Weights of a small transformer language model.
Size: 12 layers, width 768, 6 heads of 128 (1 for keys and values), MLP 3072 GELU, vocabulary 15866, 85.3M parameters.
Architecture: LayerNorm before each block, rotary positions, attention and MLP in parallel.
Training: a variant of Muon for these matrices, 4960 steps.
MLP neurons of a small language model. Each row is named by its layer, matrix (up: input weights) and neuron, and shows model dimensions 304-495. Each number is 128 + 32 x the weight over its row's rms, rounded and kept within 0 to 255. Numbers have three digits each.
A block is one neuron, or neurons of one layer that tend to fire together. Before each block is what it responds to, as a language model described it from the Wikipedia text at the highest values.

Description: Words right before a named person or a person's descriptor in biographies, such as former, fellow, veteran, legendary, succeeded by, with.
L6.up621:122149118193120174187146117142115083133197136138129123138084120120076126118138141085188114135139107134129123071090169137118081122117111176155159141143183088151151189079163118101157111145164171176134042095123144105190132138106126130100146057164174101153123101106100096075085110144161078098163105161141148125137116126141107170121120076161117191120180142187119114166176137099110143167160113096129158156153136165095172149126200090114167118102110145114100176173123154121157164107129182116087131100157123128079084112133127080138054115144146117123109096114118095179104078103088136090
L6.up625:161176105158120160125135139107109068165119091116104124102138111122068107167114145155151118163190097149091152128075151130156164166091085173116130091144142144096125143098116080105155178134101148095163116112109177111164126106143107123150140098138145119133085132118119107056102137129112128107147102156137119105124138153140178136103123103086124127108175150169101135082135162155138117112095105150098108206136129175099128140054191130064117123088137094147130091140124127134160145123141144150132134117099149117133117104098085142083127065070092130124184154141114116115098210101127098143
L6.up830:112138095176074172209199069155164091078157110112098086145131150121115124175100097107175080110161053168118116139133164092126143167191189126118147132125150121165184148133104088109093164167165159144141112090145190128169144186090083147074080099115124129089098122153147079122101134143118084075113148106160075079153105141116118095153124135122100148157090090137101110101130119109127146096144110103161132158108154156110197142080171112143130163123079223113129149143085091119102113144153128153100143096099116145093113114129127149109142106122174075084142088196138151114096145115077112164
L6.up2702:141104146116137189111212117109197158158131118071096128196122116135066132160134105107116167187183085123082100144032135141172110052127175130126115117157146142129142112115089149156125121163129101137104142111106121129156116136137093142151121086094175050043086116181131116088103144128115115088118147120122116164116150072094061140094106127103126191086096118137188107141102098180126089172158127156148161128107101129136137127120103105080180188123141134124097148179103153131159123080135132114141132092201110156117128122085132119121145136145158151069166101101157042154115103112122094120

Description: Final piece of a person's surname or name starting a clause as its subject, right before a verb like was, married, attended (Geir, Visé, Garcia).
L6.up67:143120095128147077084116084138078204074201080116171172096135154080139159064088119146140109058090114152130125106063134130150094146138119135152111159120089160132160146113150128202167112183100128099094194105170178137178119143129197125144145154097101137113165036122133105136098162128136177133087109132169074138102093172120087104183074149108115135141159167163184106126147133105167112079081089147111121124064171067117173159196162130119147142157174128097122128100175117093116150084113148124137111120150116114151080105109167185106169103170109106127143182124114104139042114155142112152
L6.up329:104165127144114106125161123105132041130107089083129140136118180095103211147043130093156108086164108148113088147124118165222147185171113144167152091158077127076146133154161114149081111117137155099077174131143131128199124167135218107165094138130105130088170155069203111175155169188163162093179119052172181151093154153110144108138039141118118159158113159162107133096127153131098083113153133160114081123091140064204166136148150088081085149127111137212143119139141101109119128106162141109141126145138122132111091085173170078128102077135085121130113160133136104176112117190159169144
L6.up1523:120154120159102060127173126141108161098133140118105096078129152128121119080089098168110123073111079159163142141125100115136097153122058098169234110128129157084151151079153153182128132123128193143108110109180138103147050097161165126129101186121079128119122144161140074111106172159124080130125115131149164132103074189112186143146130155148107104079141144127058113126098151127108121123072128094101128127105104106094158185136154090106157165140086090134085107130125081138141099096167139122170204097090133142144118152141169154197114114145122103110118096121089113115120127109143116187
L6.up2010:139160133187180148065088101098181127126159095197168125118173116063138148101171131147156151098127101139167118136156132109139112150133089101140102140081074085143141089141196158127189095138093154140125160155140076158135066114120139167188129135064128112135141122151120155161162141125162128092191091111167162171126155090123093151184143143137181154115183173149161160056174134096141164147177110131150117155077133096170154147119149154133155167093123121148153108104164137141140088100138160121153125074156145114108071118081110185130155165126164104138127111098160169138131084102125176153

Description: Indefinite articles a/an/A, especially in opening definition sentences like ") is a", ", a", "who played"; also word-internal pieces like an, ant.
L2.up2342:104188139174116091140135131140138088080135090075115183129139154133108090087105131142104074116057171166114092101161107147071165109117098113180105106162140157117120119213162150102162113165103096168180120132145087088092127113144137127136125105099151147117121089088082110124163193144152089160097115075132139050130189153147123090059154125091175182117071111172156156120149132152064180138146121095177186084175144144138099094153134076032167114056124142118162181165135113160081162103140167142125192129133158113126107078112113141178147131191177073154120133175172123156105105171115157133

Description: Separators or digit pieces between two numbers, mostly table pipes (goals-for before goals-against, vote counts), also time colons and coordinate marks.
L9.up72:159148152121124153101131203118106099106146084139136125095118140124170150090057147085134099106129131138215111087084160113134145145148137098101101140128100159093157122145121069151173129139156142145112113093141113075112083171061157094058119172099139148144100105135161104197112132178139177104133155162159113104149132108149137167089151130121105105133107054144102165065138138104134110116118112187079144119079138083132181159097094155212086100144141128106145173101135109105141157159096154147140139106111178121179137162181168077135074137127166075169170126145111121117136116145130105105
L9.up503:095158138086126123061128130135091139131147124101099103110111115141105115099099120155087158150158139126132107193045121114088148101134080051139093107147098115117125155139115091147140157127101204132110156194135154131078124104123210132079113136069178065134070105135158207099146099145167163161104142161087098046122102167111080159167142137166103127111156158074172159141152039151138095111116119136168136115116130095105132167177127103149116136179160136109176128186187089110139124130133105105127091148119169118137147127085093091059059104091153157163115138119115201151144088112126136148
L9.up982:105211082118116068139142128118177160161123168137064120095170156188154106099128119083140091132183122137131144058128134094170174107170156102195108108053100138110131172187078081115123139092131184100110138151186136116158124107120126109172139122153161143135075104135105134090157083147174138112079133164080142090135160105216097157154142090152113064097071056068152156110156082143181121118075198128159120129096122082092112110133124138138095090132169143117080098102097145117087161149129199117139159108086090079202112119151159116049201149173120067081142140138106172145102102132097155140
L9.up1027:125136139132112100090163058074101147112158181147202123148138176171160143203117109091159123046114113091144115096144167144079165104152098131126065149105058122125077140076139101091112089126127135181132127119194089096093183143125114115110083106092059061080099117131103153139097128155135141085184102157098125100102112133050094136106173120115073084149118151126106106129174126106090126159153080161143123093067160126120131074116127164123157134167157114127095113145142140151048050119160128119164127125097103107094052102074113103125093095031184147225125144112145174160150092040165098142
L9.up1496:124092128112098143097154098155134138091130194161109071133097141110157101118049126124108134116114117082114105176111153167110093164114138160127154120185129107110119179111094144113098148124090133106145093112099111146155111160165117114115156120083116146119100151168160156107099072080095092028195153130123142115171125163019116110121065094104137118116109170166117115126145062151160157127169131142138159074150124152156146089106131141176194158153172113130099114115093137101065106099084111140117182160128097131109188169122050103094128168137138140117119148111125128141160091080122081152
L9.up1624:125097157117125168157127129147121122129125133164146136171117095151117163163101094167133157122092105126143163126150169095119106101131123113134137107083072175095079133146106103192108125192121163212124123142112114131142111118137111142107126090176121076093131160131058145135164146093119112142057083137093094142144115136163086164144140133095139131120087122099116085159191061183185149088148179161119105132184173080101144072126141186115175156099113156121131063149099061108164101159072124154178143087112117185151120149105144140116148147107187138115107159157178125133101193158148161108
L9.up1717:161150143089081188068137077127164121157115163122134140073160165126168078135107122159118122100122128079181159058114138121079134183117129137137104131127083162080130173103102145133151087135134138132131138217112081098159195155131092130117125167077167085162135120150121130124103100111159117126166112180114132146161101138121080075139114128104093117139182130097042151110142152113112098146147201191081162164117205130089132123110097147096133062079078193120125065071114111159110136072131166066078126135094069083158107051105174153165094136114107159109153164178155135180118126171123167113
L9.up1897:147112149098124090088132146051120115156151108135156102128107125123119097107129142140132114114151094153154148109107157154142126103168130124175119152172141136121114128134118077142138096078129131151113159136122092109116130072135118197124153121142146083118081154185077161127129134150188150118134126112128118195075113139149155147144115123112111076106186148145132083153162114177136106122120159135183125166143086181146102112110134206111126189141084133118124170098100080097166099148144068174128158092141118120117148119148119146075143100112143162152130150145206143156102122142054064101
L9.up1905:150124092146130093161109112156112170114167079184114115076126124170156077122132161127179141130148131113136171169119161091122141105124149170166120175122134180104095091098101081135152127146184117135103132057113173122103192118151103155127150070116116162135165114168145158101077102109116120122128126138182107118102155175134123189134122144104067168109151155102061086139114017137057047093118165141135141111135137066165114126151133143116124116063057155164112110130123140127145151127079112160076095087059148194119120121082140135067124115146161146065123167124173121101115119103092129182
L9.up2012:191176141148154160047107151113156166121156160175125165109116115129121114149159092071150174145175138158134149154082205119118158153091080077142080103101121162121146113097137104138116131136076083136113100091098134083096138109135136082117157119099161166092137176124195122111080128119174105115113097172153104092130099138130163094115117122132104139189128115064124175113136090085088130080130142160132155113185130125103116162165125149125119146174094160100130138130199108120136158073141139160164096118090082093124113174150154066122113192133130141130093128116081154174146138107033178137
L9.up2208:128114146136070127139113165177045092193096087136161054107167117141079089129193185127159127119123130148170159138115121145112117140136131131196095158077172152078101145151079154163151112077149080144137171118116099131157140167151102160107065108102123090147123107110137113088065134152109127097105174108113116131080122167124096102105118130095130056148073110129186145118165109183126108122152141114164117148151152093150138112176142139171090130102091125106061105155119078085163121105086165128162109129106072205073153112142084096160159131103148164094148133127143104133095112076114159164
L9.up2261:141177110106091122071137120152076093131175156143129110120152132126138087096117073080185170112123142090128170159149148134170145138174104102188111062047161163068116140129137159145108120123112136157125110129133055088212128164055148172082108123110133111128100118194112160147109112122204121075131181100117164136160120134116191122148195138152075100144145105112125176137109034127132125165147211104141103158139125165101153081177173051125175117153112170100134191170133111175109119118140090115123118169131096101157110158133137140120180100116143136129094125124149134111161120097133128154
L9.up2638:129141118167152149081180059116152138132110099099135103097163113106036080136138139136090108123169133166108170133087097125110114146147083092092120117155118205150126088130181160152078157165127052173115164128076080134098118124132113151149117054109072150113101153067148152147131153104135173126128113100127083177080155142143131081113154067124102152120131183113108122140171113134108134096097164161142159196109094201162170152122134183183235129135106105103193143085144150137105084138124140142106169150137101156089103098157172188104155150110122148135210121105166087143145114121119143136
L9.up2819:189097160144142155156145131152106185155124134098184120084094151156142153122134159202173176115054128088125114157149124093086111161130165133106211090130112143094129102233118158114140100110170157157176126116083082094096093098141110145147107097082156137145100092137134076059079153062116079100126159134040079157080130095149072173112137124088135135130143090079059093168106096178144123070163113116137112126154133163104117122165123117131112130111121151182129139148192162115141180110150178106108109098135096144094162144089109116113207127130135144123142104125153140076087137123189135213
L9.up2890:153115121062131153158109121150134146128163123107158096118132070099146166143141166150163067061100126107104132129147133083155077117109163100113126150089117133141095138110125056134124121112161144071116090128109239126140115132152137185108110163063123143083090111126142150120069139115079152142071151120106114189157109053158079070159133097100115117119061067143111120134154114146140198125151119152145110158169137112035157189146167114110196101130095125121070180125128089151176129114097130149169144068119176162134135161097099174105146161140161098111122176089138135163129170134085187153
L9.up3045:178154103124074139112141146144128113153144132128113090069149158142152098076124155129178124077133070136109154161121130180121061170123118083092106165146127202148090094156072138150137127148170156156109112108075139196155136143117097170129126121164108173126128097192096118136143118138127069121127121145093103136108138105126130118099106104149112133159065129093177181112144132166118114122173093116135092076121089135079124144094107147100137137085123065106129079087119122090133152169141079102149173080121087171110141136136141122181125149122191124092125151122162169127086134116117129160

Description: Fires where a nationality or descriptor of a person is about to follow, as in "(born 1987) is a", ", a", or demonym endings like Catal-an, Brazil-ian.
L9.up316:173134040167092161139100156111089147114121103157104156183163172117107144061202172141165134128125134163195143139142101152129142110156088087097120141070106184149132098128139125114104074127066122155116115147141112123142126100128093136174115077180131160107175200109097096079122142121157171094145159144163086111089150099100105135167161143150165138189085104178195093071149155102155130116161090089184106132172137132160113118113131160139135101147183136135128117124096164097144142163121144135124081129189160146126112117170139143101113087140151133094141117159100119150132135066094104158
L9.up331:164095126173078090114079100112104117114104111179144108104107078159172102133183142135134128131141097161092139148169122111095075132089077106095108134132153147078102147171135140119119143129140135160132140181148143117142050236116106084105149146123178122092081148109062153135139145124171143108105162123057157173128091186154122055185190093117176078088084142127164124132097087129127136172080122115150077093048154137074053128098031160119158104092160109135115150113178196136118086133121125152136154118063160115093113128137075137163130098108092175085168129151144129145073160092215163139
L9.up362:106186049111108178170125169149106052113191049122151147137179136095153138168151147123153095146153111109117120072184104131137165169201108145150103179146140152156137165115134125152145195135155117086125121107119092142159113157116156129181164152144139124142067123129125186106046142120123116148093127141134117088099097214149148109144126128131154156092120082105150145127157090151141122130111079142109126098127126091099143130133165074193088050114084148061143150137162079150112101180053088135149108140111105155175134101158107180134088139061159099088107217139114097073151183143111140145
L9.up571:135101105205135110104151134135118077109173138157128193133173143059060184105132138130112136146139103163114176080103157074088087140120116153189133173081202126127152139138089136095158102177161128118086063074141106112155147113122105096135078126159098104150089120117099121118142145112165080136199110137111151175116095130124078127133157108174091114162148203180132158133111095127131123148155097153148149145136135143131136113143136168141121130165067111138147106137127150151158078131120134112117103119121129130100101154122139117149131109120122098121157105144110132120121152157132151147
L9.up588:158132142151077105087180164137069168146153133138145169112151133148099121056130154098101128172129225169159165127121124113109110124092048114079085157153171168126101117132085110155152125095140171153166155099115185076154098077129096202158076170159160110071137109064117087079187122096141126158160116114109074122106160115151111048146162093123174091123093101126199142079133108076169129117136111077151147137169190145085128127138127132139129122161086151120143146162104159164208159179154132156083089172112161189129104092123144146161086098089152126070116072160139143104112139099157112120
L9.up854:168162124079122090113174136176142127151163124128215123097161099163069134129166138114183094108141123156128133161169119051118117140157163143113106127112172171092171098164105122121162094142174137141140087089163101113138078121137152185138111146164133134160126144067157156061122123217160112140133103138098138183119159125120188134161143133124066162102151161128146133104160129058116104158168135134136131143145108122110100133184138150115129105169105136125133077114078117119153125148158105122120127169115129141123161150075105135085103021046081127117166071101147125074119123149112131176
L9.up1029:118139117205122133143143111126096110099179082078088131103090087104165182166132142123158100086171143200065168102107240099162120123140137098165110112071169161129184125100091111155173123162160101080135094108073168168112066174075113191155126093074098104120091146155081140106136148148095162149126050076089099166110114117091089159094130061131109088154137135132113113105115108156089119127144089076155120140148122132146150113164103145093157136080111117090111117129116087160131126194122085086131180119180072143112176137105132082167122071117139138095129125139104105105095130090085150178
L9.up1493:139088234122176178118105165100088102141140135114132191100178082125184157141113165182122097107141159166094157095097128085112099163126120086124151123137187167151144087166129178161090121112147127112153122172125131157091132165101135123104094104089124096148079086146187151129114136165115103135093122125099110139193125171120108072113142117043143094140183128143097123156132129051142122107127071076113152129146162115078132069165158114109168139138094152098147166088166121096144070155112183127184207192067110182135147083127052114126135080118088153129112161152137117080135144130148080115
L9.up1605:160139102129085103169130098126156154094184128125120104143159114127125147162114096076133061196176151144101124121109151062121085092101152100172121178133129154144166139081100095099103106146195130098133076144074142133157093134102033143090118112111113142124168119148096096140165130129097163123181138111102124137140139143129113122094117151161131110122078089135120188113166123129119092158196088100101140094087160134197119142114132114140100150119093121073136082090133133146126101057172130105051129150155104159209148102120048162091109145127141173140205145108145116159127143090158094118
L9.up1933:124133126105088151179131141153073035173088095114167102107157136126108072129162140099114161118124140134155145134145101112111133137069141108127179135159164129117184209147093144145158140186092161109145101136118128092151130126112131167105141109174136137127086113139191101102112125169149118112111122190119127109149136092144157139174133132113138138163102125153168183094195132128138090154184110079212077161109075132160155108207157126134100134144091133141158195125104139140150134108090016117128119081101140074102113159148116125169154097094099090103159134127102112099083155133104044154
L9.up2160:151164144137162154111130179133183075195144106150107174129127116102079127130170126168071137140156142161115115096065124053128115180119096088100138108133207134137140111078044164075091143116139153134148148148109097089127161118136120130128092123137116137153138105147112120081153129110121076139175147141106126142160170186086115119144220131170113106146125133165151117085105107141089166166170149104138115128175152191193138140125105158160162122108056159085145063134130199132147104106129118120118067123145107144116109164182116094126141122079164047125127090102144129122146133135118123137
L9.up2238:138090119117177047124122131137136120154173047147143103065121176112108110095102113112146106175083116156164131132112117101136118100165150110073146200093081111101139138151109156127094140119129096159119165093083148107155123185080141139151118117126168140095138122089119115100108123116098110128151124167134128112154158116131160099107154166136091074114148149155125113098177131113142097111106072063146122142102073076101048155131138173194137128122111080108079132124114091072163172183151160217117090128202122163172168144088125105210138091087172081107090125176119125155090110102107162135
L9.up2612:109137100155168156140145159140117166123131090144088139097149134100156102132092125185082117154128132101150184178108136169118138163135136097120106122112151146086097084116166199104122152133112151152134117199127174091136111073116129125121146137157132124132173151118136135142113117205149120111156137127129072100167134195115084128136129143123076123140161056148181161096165063139107175124114099085110118112126153136107122192131162078122098172135166154103139173113147127092117146138127076148159163144183137124136107071173123138132051138114120085153111093119137121121092114134100094144
L9.up2670:171142137180158105144148111134092155143124074126108171120157132133141147109108123135062124151118095107097180093109128113127180092132176089097162159117201101172201194207135143145179119176138141150136167099063137136179097162109157171117050153117097095124151104122123138103163113119181097096080104133134145152178155095147204114137097138152104094121079047155173115164066126091101153125154128122140119111150109120117191098085176168119126140153154044069099123115157127120147165116075122100163105060123107179161151159095071085157152112106161162108124109117047229131177144133160138180
L9.up2744:116036161174116132113087167147170121095091115166137139124127120159154063166138129144047127104163148161133175149090117107152071147207091144131140109163153136143144159129143142154112125165195145193114132087109206152106211124152167125091115130141138123177115175154191128135106152140131090126116095188089129130130095132125092136128144114142118089102083143145138141084075101074128151144127096136150123106130162157071169132136130099100168177075133200149123147141129194142187121167141152125144122126106154137136156121164143111229148124112153108129128135156124181077101168042148108150
L9.up2861:147151108093122152086156063150098103159121178139130154134152127140116169127130158129133116126206114183176138154146131131098129120089091168127115149129134102105177131111159122109146198133139123102162159141145142129212064112085099151105102056147102077117121148055114105159185142121097181127161169098149092120114165173123154137089171112174140157069081093066104084094107093134124083127135099138142118146102070117098035106137134162101141091140147139110110176160061184097152107123098117181123130093113152108094118128181120118142110166102170125088176177198176127090131112154127109143

Description: Final token of a clause's subject just before its verb, often the last piece of a character name in plot summaries (Hú-rin, Gray-son) or he, she, commanders, band.
L9.up142:126087157126151134126118100153017105133137142105128177085167162075147147147143066161066047107143113122235155157085110138126089134095140136100104173140134122161088157140170145098176117088118133167158126134157114141081112130147077133119081091096135113164128143127079101153123118094108085132091162177092168135125103179102171113066121148066105146178090102108122181097134161133168143137194183149150173146128128159153078120097125111145160184141124135094159161107125109146127125145116102105099134125167113153151146154107190089161062076122083104155132110151146116107167186071143126143
L9.up292:110123103186081061128099143115113115175084130086127149101143184121131066118157086130113100153146154124117151174133126142167133202111123082149123174172107149105160159160102154119231118137131100141131169125080111197162093157160137130122109160130148214119179119084118108155083169132094094145150119088124135107184094096139132106148125093133122083089138144145208117176170152139127105089135124149077125058127155138158161140144184140056184182141086152095154185100185036067108127100190135114093118178176152185128209138203140104116102081095152143124150092116145085143091093164086143151
L9.up554:119140142131057066128116165137128102118165156179157161169125123136169082171125081200100175142091127121153120118138166150098139129140155117132130115127130150113072159170156159147144109147110146180127154134157167118143141111140066156118079154178120133110042141176117087154109111151145107107145108140148138128160109163134132139087098158153124120102101119074128130131131083069148159082130090196166093151076160102130158142179201126077192154083050130120128185158186100078148137116124147100127083132129091096128101118070052112194116101103137126111162132129193069132179161059142154164
L9.up722:097154154110118084169162089114172123130156139153157161131105111135147186167212121106116130134103097139119117139112142160176114109187133124118128214131049148123093105165131100115145140142124132103094106174107147121181137134176105116150101155115131143100105116118065134168166149081143164106054119106139090100143167159159132102122110149105130136141146127163143137177132139104207237166138099106171182166130095109146134121149091108143114080137129143137084153141174102108122156149144072163133122085148111063146122154142093140150123089172147123177111174188120097169067150120167127177
L9.up818:120084105140139084178109082136135191148110130169139213135128095109172104163125122104130153100121117172037157132119128154156161169161114166156112118154099170100104068082133108129148107169162181140099153061088110101065139120131193140124136115101080160118119117159119061129119154117105146152130155112124153117134089123141134106080080111046126099104132062120163110136107126131105091065128175142113141139113098136079167139178124146098097116182149123153159070182117122139151173085162141100137175147164125095119125122138053157092167123106113141173090130126148067111106143127139107157
L9.up838:074161177089082148102077111096132153115135141123120170134121139115179145183067072089131142090145108077123210095109086117152191162061114139125159105155134093127105099118172187064105145094121151112127137132108160098113164122168148113123132140137166089131121088121155128115180146130098112168145166125197084076143054122130123132112072107066114157066185159139205140203099138166133151109113133154069132108059140161148183136131183102154116050098118167077152063144164166096093171121134145128094123096114103091189121106128152138164053095158152137129074063222167122149184169086100140085
L9.up1103:154134180112103070142117109157133097177129211126113188122168144095126080177092115144143160182140159108192108118106115135135128122136138173163108111095094130166142070136109134112117144144097131167102174135222158123084091135139091161135149102131139112075164161106144071150079109111170175113091123205155080141135108149112120076153136134132141124130104112161127071181056072102136075117119123084088128106062057129098165129133128145180122059122084135089136128082214138148096132142187109106139193143096105160078116122101146140143113106162136198189116131129103105173135115102102170144
L9.up1695:067197132162155091154070105153140138063067154125116142140122166106136089132161111092119162110120119154116167100141048081121111132122108146170115153173133150142117130111108089136080141087178141114151078115143125130147127045145131181160099093117116126141141162129104092138122110124118125084130063134166112130128051125111122147126106140112142149102145102160143070112141178129095167183098165170129200146103102158118085145132129184131080089192148130105085107108101147154136182126177164120136124132135112126079174123142134167128131099177131149144169209179115199128132149087117158125
L9.up1746:117120187133125123084127087178117106108058121146075170143122156136159141156205162185124063177093096114135193155103112130096140156096170152108095094150123142115145110187187143136159093162079134176144081096083119091198154120137147131124134127142036093100109161116056145100082188104097122155143081140160155134115106122115091114066138164116172193121074188059088160054142113099108174144176132096129140132060070144146123143146114184133096118152139133072202136122145169170055137165160130096111164123121064140128119143131175081156118120162174106182089109107081159149105140131097124165
L9.up2163:132087158158114165131182070164168124150158110086098101105142171116136163116155102130110089135098072146157117160092080163124097140105070074182141108124143048141125154153148142092178117130086183112089158125155099106173155140149085114164050102149060097103116109172160101114083145162124109133202066102119067119132138201082173169041135139084143138122063153126119177125124060135163097151155146143146095169097147121088076170167107134175067111143129118126145140124125151187109113080148172119097132173194051178112135134125151156145156128136145103147132086100115133179155101099121126113
L9.up2179:173130107219122130111109110111177151104142107128173143137094122104134107065106093139140107126145124183132121154129120151115100138155182105151151131143093148082104097083168100146103055157130095096124181089127124125118089092151110131155119103119150086123128127191107116108109215108185164124147134140155119097122160167163129086049113186075084147149123162112119105103114153098138128124126110183156119153061084113107132120158119160118135122148125108127119124158167123126136119091118171161172122097168107080101077138113113151122177171158122094171107126158094104152129104071147127131
L9.up2223:117207136118046056146110117174068113194125181155101181083107108107149082162095079073131135125126118172113173187123136107130122132111072083136143147128155103146088145079149184132167094124164161132160100098101123095096143120127153129106064134143122141111154075121097076164116136183113114116131088112126109084174089138100188123130136103142115106115155094202133116147169149107155146095114141089122156140109122120122171196091185126127142104161102083090142144151123146138146124184170121113065117090175093123173143084140145119158082105127124176162139159174059104139136210137115121174
L9.up2296:162105158119098154097145084154174130086114194139164173130148127165092111127119085148098102127126104092160166106074087125131138164120105109126088081171171095143115107139142128191150055118102162130121139102184139111129126052140107190191092127105103091121128109103163129151094081147118164128148103160143126108053097191125125088092152116060139107149059158092091102076134116107137179113181076151101110134141169184096117125125087155150118107140133122079189143141151154091120141111111142110117141172070080104072126081128143111155131174158154083102101110159131123158143114052130131101
L9.up2378:117138136157116116115118133144195169115131115160176095171121139072095117066134072101146108080173123163158114112129122136160094102127100122150098168161073142159161168063079109124117134169098101112104130109069081100104156090107101144099168126075123125131152125110106118130176194115157128100158117147151117074098109150112085122156130107118112154115096152119109097099163164129188103126073091184124133099107113170186147128094142144091157120103104106139133153160130057080089119076166090176185106074154127054096116201092119152155158162182122124155068118111064135134108145118155145132
L9.up2547:184136161140108084117114057164180117083104133133122075168149130113133080076181119092094075148138073107126128149091141102084118123153143113120100110080124103163150167051105175142137094109150133179083078087142145145138084112110101164156131142186076135110121166134137105094107134151121114139102067126145105076140097143175179091156100106137101079104108140098146128091190122062156127141113184056165110144166077113079047147135018135102082155102130117096204118080159097165140140118135107205103110138111047065118140110106164145115093129071189155175092108100096144097126139121149115100
L9.up2971:167129121160080086146147163114193144161142124164159160143104095109120106084108065116174127184081175158132129164124079136104153166138137117138103102159097165131066087020159081151107039132094096112048194139112135072078092172160147139196138108148109115162160118139095116138106143116152122125143176146158150129110144155153124079075174136086086129115074098137112088103081151094140131117126133160214092143045095130143164154143118139108101103119120129076094130149145133135148134103067159125148137138165060111139124086156176102161119116191157069144144143160098116134173155083140090152

Description: Verb endings and predicate words right after a character's name or pronoun in plot summaries and character lists, such as disc-overs, real-izes, is.
L2.up733:211112182125092066121136103147154093124110115124100109144130212096102113133147117109089130142087134102146107124110111109131164159135132146150111138181106121142106153157169185124140138105071173164141188130209099120059151132181121121176096116171136090111114108142108108142155109190087145146210086190115118102095110136156215142053130156075132171178109174127053161136185181173165173157129146117129210164159150156061115100149139138116094135205143107045111182137124119128101138080121111116140148184088122116112121152173118192095126093096155139100111121113097083132179148081124107070

Description: Separators and labels right before a number in infobox or stats data, such as table pipes, slashes in caps/goals, "ID:" and "density was".
L2.up2391:135106132153135163092141085124086142127172120095140157157135115099145133036102108143197164131145117160057158131123132112122174131145131074085120170073100186105115081113109177152160135123115111084155130089213188141098173156171107130087169145052147139129113170070151067163107076144130142116136158096102105115085152144100128139088070125146131136127159117135126128119145138150124161151087138167108198117105161122136130112171087155038088096147064148049115121143141143124152080124158134132114145152125139141111134179086074095125147164113129120122113100113143101172166136062133134156